{
  "d_model": 320,
  "init_std_down": 0.00204,
  "optimizer": "adam_variant"
}
MLP neurons of a small language model. Each row is named by its layer, matrix (down: output weights) and neuron, and shows model dimensions 160-223. Each number is 200 + 20 x the weight over its row's rms, rounded and kept within 0 to 999.
Before each neuron's rows, "raises" lists the tokens whose logits its output raises most directly, leaving later layers aside.

raises: ";", " until", " because", " than", " while"
L12.down1289,171,203,207,247,213,206,263,231,238,210,207,212,189,219,196,171,205,229,171,202,207,234,208,178,157,222,221,191,187,201,222,200,198,181,199,222,224,253,190,191,208,199,201,185,238,175,160,181,179,199,205,177,202,197,170,185,175,218,190,161,183,192,196,205

raises: "ce", "ced", "ces", "war", "ult"
L11.down495,182,193,208,220,200,197,210,190,179,193,193,181,221,177,208,264,180,197,224,193,191,206,205,212,180,189,209,207,185,175,207,212,223,185,202,142,190,210,202,214,185,177,200,221,147,204,202,203,221,226,204,178,193,198,193,183,175,216,206,203,229,223,227,217

raises: "p", "dy", "ps", "ory", "din"
L11.down67,215,194,180,187,229,217,199,240,208,189,218,249,164,200,198,217,212,153,169,228,228,226,162,209,207,208,195,192,211,201,169,189,202,235,189,182,182,185,194,212,205,224,180,186,163,215,232,192,196,184,201,197,184,208,182,174,216,178,206,188,205,196,229,171

raises: "d", "ss", "nder", "stan", "da"
L11.down432,197,227,199,189,219,192,206,207,208,200,213,164,207,210,190,198,189,195,191,199,182,191,203,197,187,227,217,207,211,224,220,233,137,199,189,224,212,200,215,187,239,206,213,227,192,211,227,199,173,208,207,232,198,188,175,219,207,192,181,213,189,174,190,219

raises: "er", "dy", "d", "ss", "din"
L11.down218,228,212,198,184,216,190,165,217,190,207,208,182,202,201,191,207,212,181,155,226,194,202,183,202,189,216,178,226,209,210,170,199,200,216,225,217,185,209,227,202,241,158,234,185,138,203,221,201,178,208,194,199,186,196,202,236,229,185,181,188,196,239,202,227

raises: "oph", "hen", "achi", "oth", "hn"
L12.down1892,180,203,189,212,185,209,175,196,188,197,208,208,224,206,198,230,191,205,191,212,179,203,208,222,222,229,203,178,225,198,248,195,186,172,240,220,171,177,210,201,208,205,164,178,215,201,182,191,224,189,213,214,201,171,207,184,209,214,152,190,214,227,204,223

raises: "\n", ";", " —", " |", "  "
L11.down753,192,198,190,195,208,196,181,189,192,179,184,181,210,193,184,200,214,205,201,224,202,207,206,205,157,233,211,196,191,191,192,172,208,199,198,185,176,226,233,191,215,212,215,189,181,186,175,193,200,198,185,194,229,233,206,219,133,208,212,215,218,223,224,175

raises: "le", "l", "gar", "led", "les"
L11.down1453,220,187,194,245,218,207,231,241,183,231,185,215,175,187,213,204,189,265,189,185,206,214,206,239,183,206,193,208,174,216,208,197,211,174,198,169,199,191,202,215,219,215,168,194,159,178,186,168,225,206,206,218,205,196,186,216,182,164,230,186,213,225,182,217

raises: "nce", "nt", "ç", "de", "ds"
L12.down351,204,209,171,202,204,202,207,215,196,196,193,150,225,228,191,193,214,198,206,249,198,181,208,212,189,215,229,182,195,200,211,210,196,177,211,197,183,181,204,209,224,189,212,231,197,178,214,216,164,212,195,235,241,177,234,195,235,229,190,193,191,190,174,174

raises: "wh", "ther", "where", "via", "under"
L11.down1385,194,214,214,208,163,220,183,189,208,187,204,185,212,203,233,195,143,196,215,211,199,168,191,180,149,178,184,200,223,173,224,216,201,232,180,216,205,183,189,208,177,214,180,185,168,179,199,188,188,206,221,189,203,201,177,221,215,196,224,211,186,211,171,218

raises: "on", "ons", "en", "und", "dot"
L11.down1776,169,178,214,206,194,225,185,234,177,224,223,216,167,173,195,196,183,149,227,190,195,202,171,183,188,210,174,170,224,190,140,186,205,213,213,235,168,183,127,206,201,192,176,227,175,201,209,229,225,149,213,199,223,178,188,221,222,200,197,209,202,160,216,186

raises: " 184", " 185", " 1870", " 18", " 17"
L12.down739,200,221,230,177,175,213,192,204,183,184,222,204,226,187,191,193,204,186,178,242,173,207,218,236,204,214,197,224,204,189,191,198,196,217,194,180,224,232,173,171,186,237,201,188,194,222,226,191,201,195,191,210,196,193,236,168,187,209,193,180,182,198,196,196

raises: "emi", "ening", "ema", "ery", "ew"
L11.down1843,189,223,215,216,188,162,182,161,186,222,218,216,178,212,196,207,217,212,222,205,216,217,209,172,224,205,191,188,207,179,226,213,186,179,198,195,187,218,176,214,231,172,234,213,238,186,183,211,207,215,225,189,173,198,197,197,184,215,204,219,181,185,224,186

raises: "ford", "ther", "burg", "est", "den"
L11.down1206,178,233,157,200,208,199,205,205,229,204,192,157,215,193,212,233,186,221,206,185,194,222,194,199,245,200,186,152,227,241,187,202,188,209,168,164,206,170,196,224,203,196,198,200,227,204,200,200,185,206,197,188,230,209,193,176,242,169,211,188,192,169,191,213

raises: "et", "ets", "ans", "ver", "eth"
L11.down1207,210,202,223,203,209,170,200,205,214,215,198,172,223,245,196,214,196,205,214,175,224,190,168,179,239,185,155,166,206,202,180,221,183,218,183,183,192,244,189,224,228,188,208,189,190,215,207,191,193,217,164,209,184,193,196,209,212,195,178,198,164,199,191,263

raises: "dan", "ier", "ie", "de", "des"
L12.down537,207,193,192,183,242,214,226,203,206,226,199,194,188,223,203,220,158,205,166,238,200,214,170,161,197,217,191,183,209,188,210,200,170,202,205,175,193,202,220,206,165,204,207,208,192,229,210,192,196,232,220,180,215,195,193,234,169,189,186,188,183,185,244,222

raises: "rat", "ens", "raph", "ean", "rated"
L11.down174,184,200,198,230,195,196,193,175,207,198,193,162,230,207,155,195,183,190,200,141,223,224,168,211,157,168,211,225,209,166,202,196,193,196,206,211,202,238,210,199,184,214,225,212,204,190,214,204,219,207,180,208,192,218,191,221,205,183,238,202,216,165,183,178

raises: "p", "pm", "z", "ps", "k"
L12.down1391,166,227,188,200,217,228,187,175,201,158,230,189,222,240,189,241,182,183,228,224,197,191,198,211,233,205,187,209,232,198,223,175,199,187,183,170,214,224,207,225,186,232,183,177,237,175,199,207,191,203,194,174,200,185,210,205,206,177,209,200,222,201,246,185

raises: " this", " its", " something", "amma", " someone"
L6.down1854,200,206,205,196,243,226,212,176,228,212,223,187,208,224,173,201,193,189,203,183,239,232,201,188,195,240,213,175,190,180,221,189,202,173,222,231,232,233,233,202,195,195,228,211,201,191,181,183,177,192,240,158,214,212,197,187,204,166,182,216,189,219,188,213

raises: "ens", " chain", "eni", "ees", "if"
L12.down1242,209,174,208,173,185,183,191,195,195,234,226,196,208,197,172,203,198,162,204,184,180,232,191,207,181,192,204,205,198,222,188,208,208,195,220,201,181,182,219,207,226,201,216,217,215,199,190,224,204,218,227,230,211,207,222,228,207,225,169,221,180,179,168,214

raises: "on", "o", "ona", "ong", "ons"
L11.down1789,200,196,200,186,188,230,199,214,181,191,166,214,210,179,191,192,210,204,211,202,187,211,208,204,183,207,170,201,203,217,216,159,170,178,192,209,173,238,188,200,199,166,207,206,194,236,189,223,187,185,244,207,210,195,206,221,221,190,200,202,227,178,221,205

raises: "ch", "ches", "pha", "cher", "chin"
L11.down650,206,162,184,210,179,209,207,216,186,234,195,203,177,202,186,187,221,137,221,227,175,190,198,229,209,174,198,195,251,215,182,231,218,205,202,190,180,183,186,192,185,208,229,199,213,206,186,225,207,199,243,191,205,190,165,213,180,184,210,193,194,207,204,203

raises: "rum", "rick", "rip", "rik", "rica"
L11.down1444,201,223,186,190,190,226,195,205,182,215,198,181,212,217,208,207,192,207,189,198,167,197,187,215,193,173,180,223,180,189,210,201,206,191,227,188,187,204,235,213,204,181,239,215,180,201,199,216,261,201,216,210,191,180,189,208,183,225,225,233,197,209,225,178

raises: "s", "st", "d", ",", " of"
L6.down1556,167,250,200,211,214,212,210,227,190,206,169,195,197,212,213,161,225,208,187,224,204,200,208,192,226,229,210,186,200,186,187,215,224,212,188,180,226,209,201,207,190,187,220,203,209,181,225,221,186,190,194,210,152,182,220,189,200,199,205,214,173,217,201,213

raises: "gg", "tt", "jo", "dr", "ñ"
L11.down546,191,200,176,188,202,192,236,188,187,216,199,212,189,188,200,241,214,210,200,152,199,197,224,151,203,248,195,190,162,231,178,213,201,205,217,182,205,191,170,199,176,193,225,181,231,179,197,222,194,220,193,200,171,213,180,209,195,203,181,213,204,211,189,219

raises: " championship", " qualifying", " defeat", " medal", " Medal"
L6.down161,223,208,218,213,167,196,230,208,196,185,183,183,192,202,225,200,176,205,194,233,232,200,211,201,161,214,200,217,183,211,202,189,208,194,187,188,221,201,202,239,206,226,203,195,243,201,178,231,217,186,186,201,212,230,179,192,149,227,247,198,203,216,225,211

raises: "r", "rs", "over", "ant", "ments"
L12.down824,227,206,185,235,178,201,178,199,220,224,189,215,206,200,211,205,204,190,177,200,204,175,209,249,171,237,178,206,192,193,186,191,159,221,213,226,218,170,218,209,203,194,212,194,201,211,206,197,221,197,157,181,194,181,196,235,228,219,195,191,177,215,202,175

raises: "ra", "ory", "ria", "ers", "rs"
L11.down989,194,200,215,223,204,155,183,175,186,194,199,184,236,211,179,214,218,206,226,218,234,195,205,215,209,199,190,217,196,198,171,204,154,211,203,197,202,211,192,207,201,209,209,183,172,203,258,172,216,182,185,166,183,180,179,193,196,203,175,236,203,197,237,178

raises: "urn", "ur", "ir", "urs", "ine"
L11.down1262,209,217,200,161,157,213,223,184,191,241,190,224,195,186,181,226,196,191,232,144,230,175,237,191,181,152,216,192,190,223,188,195,213,210,191,187,194,219,193,178,215,176,218,222,174,189,212,186,196,188,184,185,172,161,187,226,208,212,205,214,210,195,186,209

raises: "ns", "als", "ality", "ally", "uit"
L11.down975,210,208,216,229,186,184,200,216,211,229,210,203,204,197,183,209,226,194,178,223,170,214,193,237,201,188,219,175,195,213,170,198,181,223,197,153,185,173,185,211,230,183,219,208,193,187,169,205,218,222,184,173,186,196,209,197,203,170,202,203,196,208,207,212

raises: "yan", "ye", "ev", "sky", "es"
L12.down75,202,212,196,220,178,206,193,180,218,213,158,166,192,222,218,175,209,187,223,210,198,191,194,242,195,227,158,182,192,203,188,202,211,185,219,199,189,148,204,199,199,182,176,195,195,208,202,198,199,201,193,184,201,160,200,200,204,224,201,199,230,232,192,201

raises: "den", "d", "ds", "de", "des"
L12.down958,194,177,182,198,187,200,225,189,203,242,209,210,173,201,219,202,194,207,178,224,234,192,208,169,192,213,206,168,181,202,205,207,230,198,173,210,192,176,216,161,168,204,216,212,201,209,210,193,179,221,179,218,175,197,233,209,204,185,228,182,164,198,197,175

raises: "eb", "emi", "e", "ema", "ep"
L12.down316,194,176,196,211,197,188,170,200,199,215,207,204,186,179,184,203,199,261,208,231,181,213,195,182,189,220,190,208,185,222,241,190,172,197,219,187,188,202,179,231,226,188,234,191,233,196,209,217,200,217,203,193,198,202,196,211,189,215,241,206,193,200,210,201

raises: "olin", "get", "zo", "via", "do"
L11.down1455,199,215,164,169,237,198,209,218,212,193,184,183,186,211,168,194,206,219,188,213,211,205,211,202,216,212,240,173,219,177,212,192,164,203,214,193,201,214,196,190,207,159,172,200,228,219,210,182,187,211,222,233,163,203,187,229,204,193,236,207,213,192,185,239

raises: "ts", "t", "ter", "ting", " possible"
L12.down360,163,208,190,203,176,214,178,214,188,183,185,213,171,181,201,208,218,235,224,211,228,160,191,197,209,207,189,192,208,194,205,194,210,185,208,189,189,201,171,258,199,176,187,152,211,215,173,198,221,207,188,216,198,207,215,203,184,237,205,235,223,201,204,214

raises: "led", "tes", "lic", "nai", "uch"
L11.down1659,165,218,179,229,233,194,193,218,197,206,179,209,193,216,203,211,199,222,215,197,216,209,213,193,246,204,192,211,197,222,201,228,166,225,221,188,204,169,210,210,208,187,194,202,209,206,198,172,218,230,207,188,173,203,172,191,220,205,224,186,191,195,195,199

raises: " etc", " or", " &", " and", "point"
L12.down881,225,193,183,194,213,182,227,181,207,198,206,217,216,201,201,209,216,209,217,188,225,202,178,170,199,218,175,227,162,199,204,211,199,218,167,215,198,185,219,174,197,256,175,163,168,180,191,217,185,188,198,197,213,199,199,221,174,206,197,208,211,174,236,222

raises: "i", "o", "a", "ko", "os"
L11.down1264,200,226,216,174,201,206,192,233,207,211,205,164,207,187,162,158,175,206,204,181,169,174,193,200,197,220,191,230,181,200,187,236,210,188,234,223,168,191,218,202,183,189,192,229,172,221,216,202,176,222,212,203,203,221,153,201,178,197,204,227,202,193,174,227

raises: "ent", "ation", "ence", "ents", "ations"
L11.down1307,216,186,223,170,201,197,194,189,206,188,184,202,191,210,165,223,172,146,183,199,221,188,204,233,223,196,186,179,197,245,222,180,181,226,205,184,182,190,216,178,268,193,195,200,190,196,212,232,223,179,166,214,213,181,237,208,213,225,201,199,193,222,222,203

raises: " this", " it", " these", " another", " such"
L11.down437,194,180,183,203,230,198,205,216,201,193,257,205,208,199,189,202,207,214,177,201,237,173,194,179,195,218,207,193,175,173,229,226,166,201,177,199,197,198,196,181,171,231,220,193,179,190,180,219,156,166,187,193,195,201,186,191,229,186,213,213,224,193,191,220

raises: "e", "es", "me", "m", "ely"
L11.down512,213,209,214,180,198,187,189,188,183,203,162,186,202,220,177,188,196,189,223,228,192,193,193,230,211,190,208,196,168,217,226,196,178,178,180,189,210,205,177,204,197,200,221,222,169,219,209,196,186,193,221,212,183,199,201,233,173,201,217,184,238,229,180,202

raises: "ions", "ations", "ath", "olog", "que"
L11.down1019,192,200,215,211,191,201,225,214,184,189,232,220,217,198,189,215,215,185,222,217,173,193,139,210,199,192,165,192,208,215,177,190,198,189,227,203,182,213,195,232,181,155,196,221,183,193,209,240,201,182,203,247,164,201,197,173,183,232,201,200,201,193,212,177

raises: "|", "ity", "ize", "ities", "uss"
L12.down951,235,233,197,234,201,217,213,228,201,191,231,223,192,196,215,201,220,193,229,189,215,190,193,198,199,183,190,159,215,227,179,236,213,182,194,202,179,182,184,196,210,220,275,239,210,190,209,216,200,196,204,220,180,157,209,162,211,198,227,201,215,238,204,213

raises: "ines", "ine", "acy", "age", "ination"
L11.down1780,213,219,202,214,176,223,194,196,221,180,204,169,169,183,202,179,191,203,213,187,202,192,211,214,190,216,172,206,161,245,205,202,226,176,204,174,193,185,187,231,186,197,199,219,165,184,205,183,170,251,187,206,214,194,212,167,207,221,183,201,189,258,238,245

raises: "\n", ":", "p", "s", ";"
L12.down279,188,218,183,220,195,201,219,212,192,205,184,210,201,209,183,221,200,196,186,205,196,212,217,185,186,171,214,211,173,142,176,164,202,189,225,185,199,212,253,205,196,213,190,212,186,206,177,182,182,196,207,183,195,178,216,191,207,225,238,178,198,198,208,148

raises: "ta", "th", "ti", "ted", "ten"
L11.down529,194,184,203,206,179,187,220,165,197,256,192,229,203,185,205,210,226,226,189,176,177,185,221,208,183,228,219,210,150,218,161,180,194,207,194,197,211,224,234,175,225,214,168,213,216,196,215,198,191,186,202,209,186,195,187,202,237,191,205,216,207,204,203,193

raises: "um", "ium", "ity", "us", "ities"
L12.down1273,224,230,205,184,207,172,184,206,188,210,207,192,216,210,191,189,226,168,193,204,192,155,217,193,198,171,179,201,159,217,197,195,175,190,216,205,191,187,218,211,206,191,258,225,201,193,184,198,201,228,202,187,167,188,221,213,212,192,183,212,255,205,232,196

raises: "e", "es", "ing", "ami", "ed"
L12.down1042,200,186,207,177,223,192,216,220,194,196,207,196,203,243,197,172,219,204,168,197,199,207,193,251,169,215,199,214,203,220,203,166,216,211,197,211,204,202,197,195,173,213,196,180,197,216,186,203,181,204,222,206,177,189,170,195,167,207,243,158,214,206,203,208

raises: "ly", "ander", "lies", "ally", "lem"
L12.down501,165,190,188,215,211,209,222,190,204,186,210,199,193,199,232,201,234,211,179,233,224,227,224,219,189,202,209,219,221,213,209,211,159,166,202,224,223,158,227,187,216,186,203,211,212,228,187,172,208,188,177,226,178,214,230,214,194,186,221,201,202,213,178,194

raises: "o", "a", "ox", "i", "iti"
L12.down1671,213,217,211,178,210,219,170,179,218,209,200,176,187,200,157,179,208,211,194,201,230,208,229,224,203,235,175,219,204,233,189,181,178,210,204,221,151,188,168,211,163,199,206,188,203,223,186,184,170,190,194,239,158,206,213,208,196,204,226,207,178,211,188,223

raises: "uel", "ist", "isted", "ón", "ists"
L12.down1803,181,186,198,203,197,200,191,212,188,220,204,191,217,182,213,191,223,217,224,206,209,218,213,171,207,205,228,202,229,191,213,228,170,205,192,199,184,224,182,209,199,219,194,174,192,172,188,213,201,173,214,176,251,216,195,184,174,198,213,220,208,184,230,227

raises: "ko", "kov", "burg", "come", "pr"
L11.down1155,191,174,194,227,210,191,228,203,230,208,211,195,207,166,227,216,210,192,176,180,216,200,194,210,215,208,164,180,182,155,201,182,190,190,192,227,211,210,195,177,167,186,249,178,226,186,195,224,202,259,213,194,185,215,175,215,184,229,198,188,219,224,179,210

raises: "cher", "ky", "ch", "ler", "che"
L12.down944,207,195,212,158,212,200,188,216,207,231,185,226,219,194,194,185,212,154,174,198,185,208,223,203,236,177,194,219,176,202,194,178,191,239,207,195,173,187,210,204,205,201,221,198,184,210,185,159,176,211,231,196,187,236,147,232,202,202,239,182,214,199,223,199

raises: " length", " appearance", " height", " size", " weight"
L11.down1137,210,196,216,183,175,197,206,205,210,208,187,196,169,205,214,228,190,193,211,226,201,217,221,166,179,219,178,215,224,197,180,197,193,203,189,186,221,216,191,154,184,152,233,141,203,195,216,190,197,194,176,184,220,192,207,218,198,207,165,171,163,170,203,216

raises: " and", " &", " which", " company", " or"
L11.down307,197,197,200,199,194,219,214,188,211,186,199,181,211,184,207,224,219,179,197,179,209,178,205,201,201,196,195,179,202,247,199,192,221,243,172,228,222,223,175,211,231,241,180,206,204,194,190,212,165,189,237,160,226,194,200,209,161,195,183,203,220,187,178,244

raises: " this", " these", " its", " their", " they"
L6.down1487,192,221,207,185,210,230,183,188,210,196,200,192,205,216,210,161,206,222,187,224,196,214,225,198,156,193,208,232,218,155,192,190,212,190,235,232,231,236,212,231,214,185,228,166,228,189,216,170,189,153,210,230,181,243,199,199,234,215,210,202,233,187,215,195

raises: " years", " months", " times", " Years", " days"
L12.down1547,202,220,231,220,172,227,167,164,224,197,199,205,158,232,208,219,206,184,207,183,179,223,211,244,191,187,224,217,190,209,223,193,239,212,185,206,203,226,192,215,155,205,203,161,211,197,210,166,186,168,177,215,225,174,194,159,198,196,185,232,208,185,225,224

raises: "W", "P", "M", "G", "PI"
L12.down131,201,170,200,189,184,199,191,211,206,183,217,226,181,190,221,191,204,205,164,200,221,164,184,176,193,183,195,201,208,184,237,206,201,214,208,183,235,175,213,205,181,207,231,184,203,205,240,208,216,221,209,180,203,200,197,233,191,175,197,180,249,215,182,187

raises: "nt", "cle", "nce", "nes", "cl"
L12.down747,223,218,223,197,195,187,186,204,208,175,188,198,241,210,213,200,233,241,220,237,181,175,171,210,201,175,203,183,191,203,226,194,181,185,185,194,154,198,184,235,177,169,179,202,163,211,169,228,183,212,172,203,193,189,187,190,200,160,194,193,193,193,186,173

raises: " which", "gin", "-", "fic", " whom"
L11.down1522,241,240,211,205,163,187,185,188,144,228,222,208,167,207,232,207,192,167,190,167,185,239,201,216,217,196,205,193,163,207,221,199,209,199,210,187,209,181,164,210,232,217,216,166,245,234,224,203,172,183,190,202,210,226,170,179,238,208,207,221,197,172,219,229

raises: " they", " she", " he", "ilia", " there"
L11.down298,186,190,190,240,206,205,181,189,235,209,216,202,212,189,224,175,218,213,206,221,203,223,197,186,171,192,200,158,204,219,191,215,225,164,183,204,206,218,188,225,183,227,221,202,182,244,186,169,183,197,198,191,198,209,167,225,273,228,192,207,170,217,197,188

raises: "ish", "pin", "ef", "edo", "q"
L12.down208,200,194,227,224,169,153,193,182,191,176,215,165,177,224,143,201,231,190,211,210,217,199,220,188,191,236,207,214,260,221,170,209,190,198,215,196,180,241,202,184,202,188,187,202,243,186,197,199,223,199,172,176,223,185,172,208,211,195,203,220,197,160,215,207

raises: "st", "est", "des", "s", "ges"
L6.down210,186,222,197,210,192,187,191,215,206,175,182,216,234,166,202,184,174,224,183,223,183,191,188,200,225,213,192,199,190,181,162,208,215,181,204,170,219,176,235,203,197,235,213,178,223,208,188,222,156,191,192,237,186,218,219,223,259,180,177,181,181,213,186,213

raises: "ty", "ds", "ties", "ting", "d"
L12.down1663,236,211,207,205,204,211,207,204,223,236,174,204,166,224,216,254,222,213,199,209,194,188,178,207,145,231,203,198,222,205,198,188,204,196,191,217,168,150,174,189,201,176,165,188,175,214,165,174,188,174,191,202,208,135,220,211,208,184,211,208,176,164,251,199

raises: "cha", "place", "pa", "do", "pin"
L11.down1595,227,185,192,236,234,182,220,208,167,186,219,208,209,172,199,191,224,232,213,219,189,194,177,241,220,206,220,205,198,193,194,182,149,232,215,204,221,186,200,156,210,211,166,192,185,214,198,188,204,178,226,194,184,201,170,221,193,243,207,206,174,174,233,211

raises: "z", "k", "gu", "za", "zy"
L12.down863,219,205,174,199,195,215,235,210,204,176,221,175,195,215,166,210,229,249,203,175,200,203,242,215,216,208,190,207,185,191,217,168,201,151,185,184,208,244,224,231,196,193,194,208,180,172,229,187,194,224,208,191,220,213,201,190,195,196,182,176,246,204,221,200

raises: " I", " he", " we", "ter", " they"
L12.down1282,205,229,196,191,194,188,190,215,209,170,213,223,217,179,213,203,192,221,190,175,195,225,193,209,205,201,197,205,166,168,212,216,216,208,208,187,238,237,181,240,181,190,179,214,202,255,203,152,212,168,193,217,183,198,212,219,216,208,184,171,198,206,217,230

raises: "les", "le", "ld", "outs", "ls"
L12.down1758,229,193,196,184,218,196,206,219,187,208,183,180,161,194,242,204,212,211,189,194,193,201,205,199,230,167,196,205,167,224,226,188,211,173,194,200,182,231,201,224,223,183,166,238,227,168,204,198,201,225,197,160,223,192,216,207,178,172,168,203,211,213,220,220

raises: "fully", "ful", " Authority", "worth", "less"
L12.down64,205,206,219,206,210,192,194,188,231,189,199,198,177,182,171,224,173,185,202,229,216,281,228,196,187,178,194,221,191,176,190,196,144,203,165,189,221,212,178,209,150,190,175,204,190,212,238,218,226,208,221,197,205,178,213,216,207,208,188,190,173,206,227,243

raises: "ce", "ces", "cent", "ced", "cia"
L12.down950,221,186,203,200,179,218,192,210,223,224,184,181,147,195,194,157,204,195,211,168,184,206,207,226,198,226,224,196,178,219,216,177,187,167,219,205,230,177,237,170,176,201,152,210,199,191,207,220,206,199,233,202,196,224,238,193,217,199,226,210,221,237,213,209

raises: "vi", "v", "ff", "w", "via"
L12.down1640,199,179,185,172,185,206,185,197,171,202,184,208,202,198,182,201,205,189,180,175,192,180,202,208,202,224,191,210,191,207,204,207,205,223,194,210,182,177,225,198,207,181,234,198,202,224,208,238,187,140,199,218,186,167,201,178,233,177,224,191,188,207,215,193

raises: "ces", "ney", "son", "ce", "lor"
L12.down985,232,187,198,193,190,206,198,239,170,172,201,203,198,154,176,198,203,196,196,200,167,217,183,224,199,228,190,225,199,189,179,200,207,223,201,222,220,123,242,197,199,207,211,208,198,208,240,213,185,197,228,199,181,163,235,194,187,188,184,186,188,214,179,209

raises: "=", " =", " −", "ized", "13"
L12.down349,180,210,202,210,189,226,207,204,213,232,179,178,188,199,208,184,203,202,214,185,233,189,176,154,195,191,217,175,220,210,204,183,203,199,181,213,185,168,239,185,200,195,205,249,209,207,220,199,170,177,253,187,187,220,165,185,149,193,206,208,168,203,164,192

raises: "nce", "ried", "wick", "rie", "ver"
L11.down34,190,217,201,176,211,177,195,214,187,245,185,211,205,186,201,226,222,221,201,182,211,203,181,218,212,168,172,182,226,207,216,179,208,201,189,177,189,221,184,198,180,212,232,197,131,204,201,178,228,178,197,187,169,217,217,180,215,207,200,196,153,183,220,233

raises: "ious", "ture", "ots", "ital", "ulture"
L12.down1128,172,186,221,235,186,222,235,184,217,214,218,210,214,193,212,233,173,214,163,188,204,183,168,190,184,201,199,202,173,213,166,196,176,174,221,224,184,247,188,200,194,189,197,220,229,216,189,187,187,214,208,211,204,215,214,220,196,200,174,166,196,201,189,227

raises: "ities", "uses", "aries", "rian", "ah"
L11.down1543,213,200,219,209,202,180,209,217,174,202,232,174,201,224,182,191,208,227,166,195,180,185,210,203,202,196,167,210,209,175,198,223,198,159,195,175,184,172,241,199,215,212,237,182,192,208,216,208,193,187,223,194,205,196,201,202,205,196,195,192,218,186,188,184

raises: "to", "ness", "be", "by", "bra"
L11.down1440,218,224,230,239,201,213,219,182,187,205,194,237,193,206,208,201,180,201,195,221,215,180,223,187,172,228,165,211,165,219,190,204,182,209,156,213,203,221,200,223,219,189,192,230,200,207,248,221,224,211,196,204,170,159,211,164,199,231,200,222,218,202,196,182

raises: "rs", "ry", "ss", "r", "rd"
L11.down394,188,193,206,210,208,227,160,237,216,233,183,187,190,203,212,193,220,249,190,202,206,179,228,228,210,214,216,196,202,223,203,220,200,238,217,230,208,229,211,190,170,188,203,205,186,213,215,226,207,220,207,220,197,178,173,230,212,175,208,175,164,215,215,187

raises: " days", " times", " issues", " years", " attempts"
L12.down1059,187,218,204,194,182,222,180,199,152,205,222,151,198,213,183,218,223,206,219,201,206,149,194,192,215,212,222,222,197,207,185,229,206,198,178,235,210,157,181,192,186,192,175,155,203,209,200,178,203,157,194,210,228,180,217,137,191,184,198,236,176,176,178,197

raises: "ler", "ger", "te", "ij", "berg"
L11.down277,217,204,203,200,212,196,206,223,168,209,170,203,207,215,200,210,205,207,187,180,198,214,189,222,220,217,227,209,214,211,183,201,155,222,204,179,199,201,198,187,223,255,210,199,210,222,215,208,200,180,177,183,230,225,157,192,172,159,214,182,230,193,205,212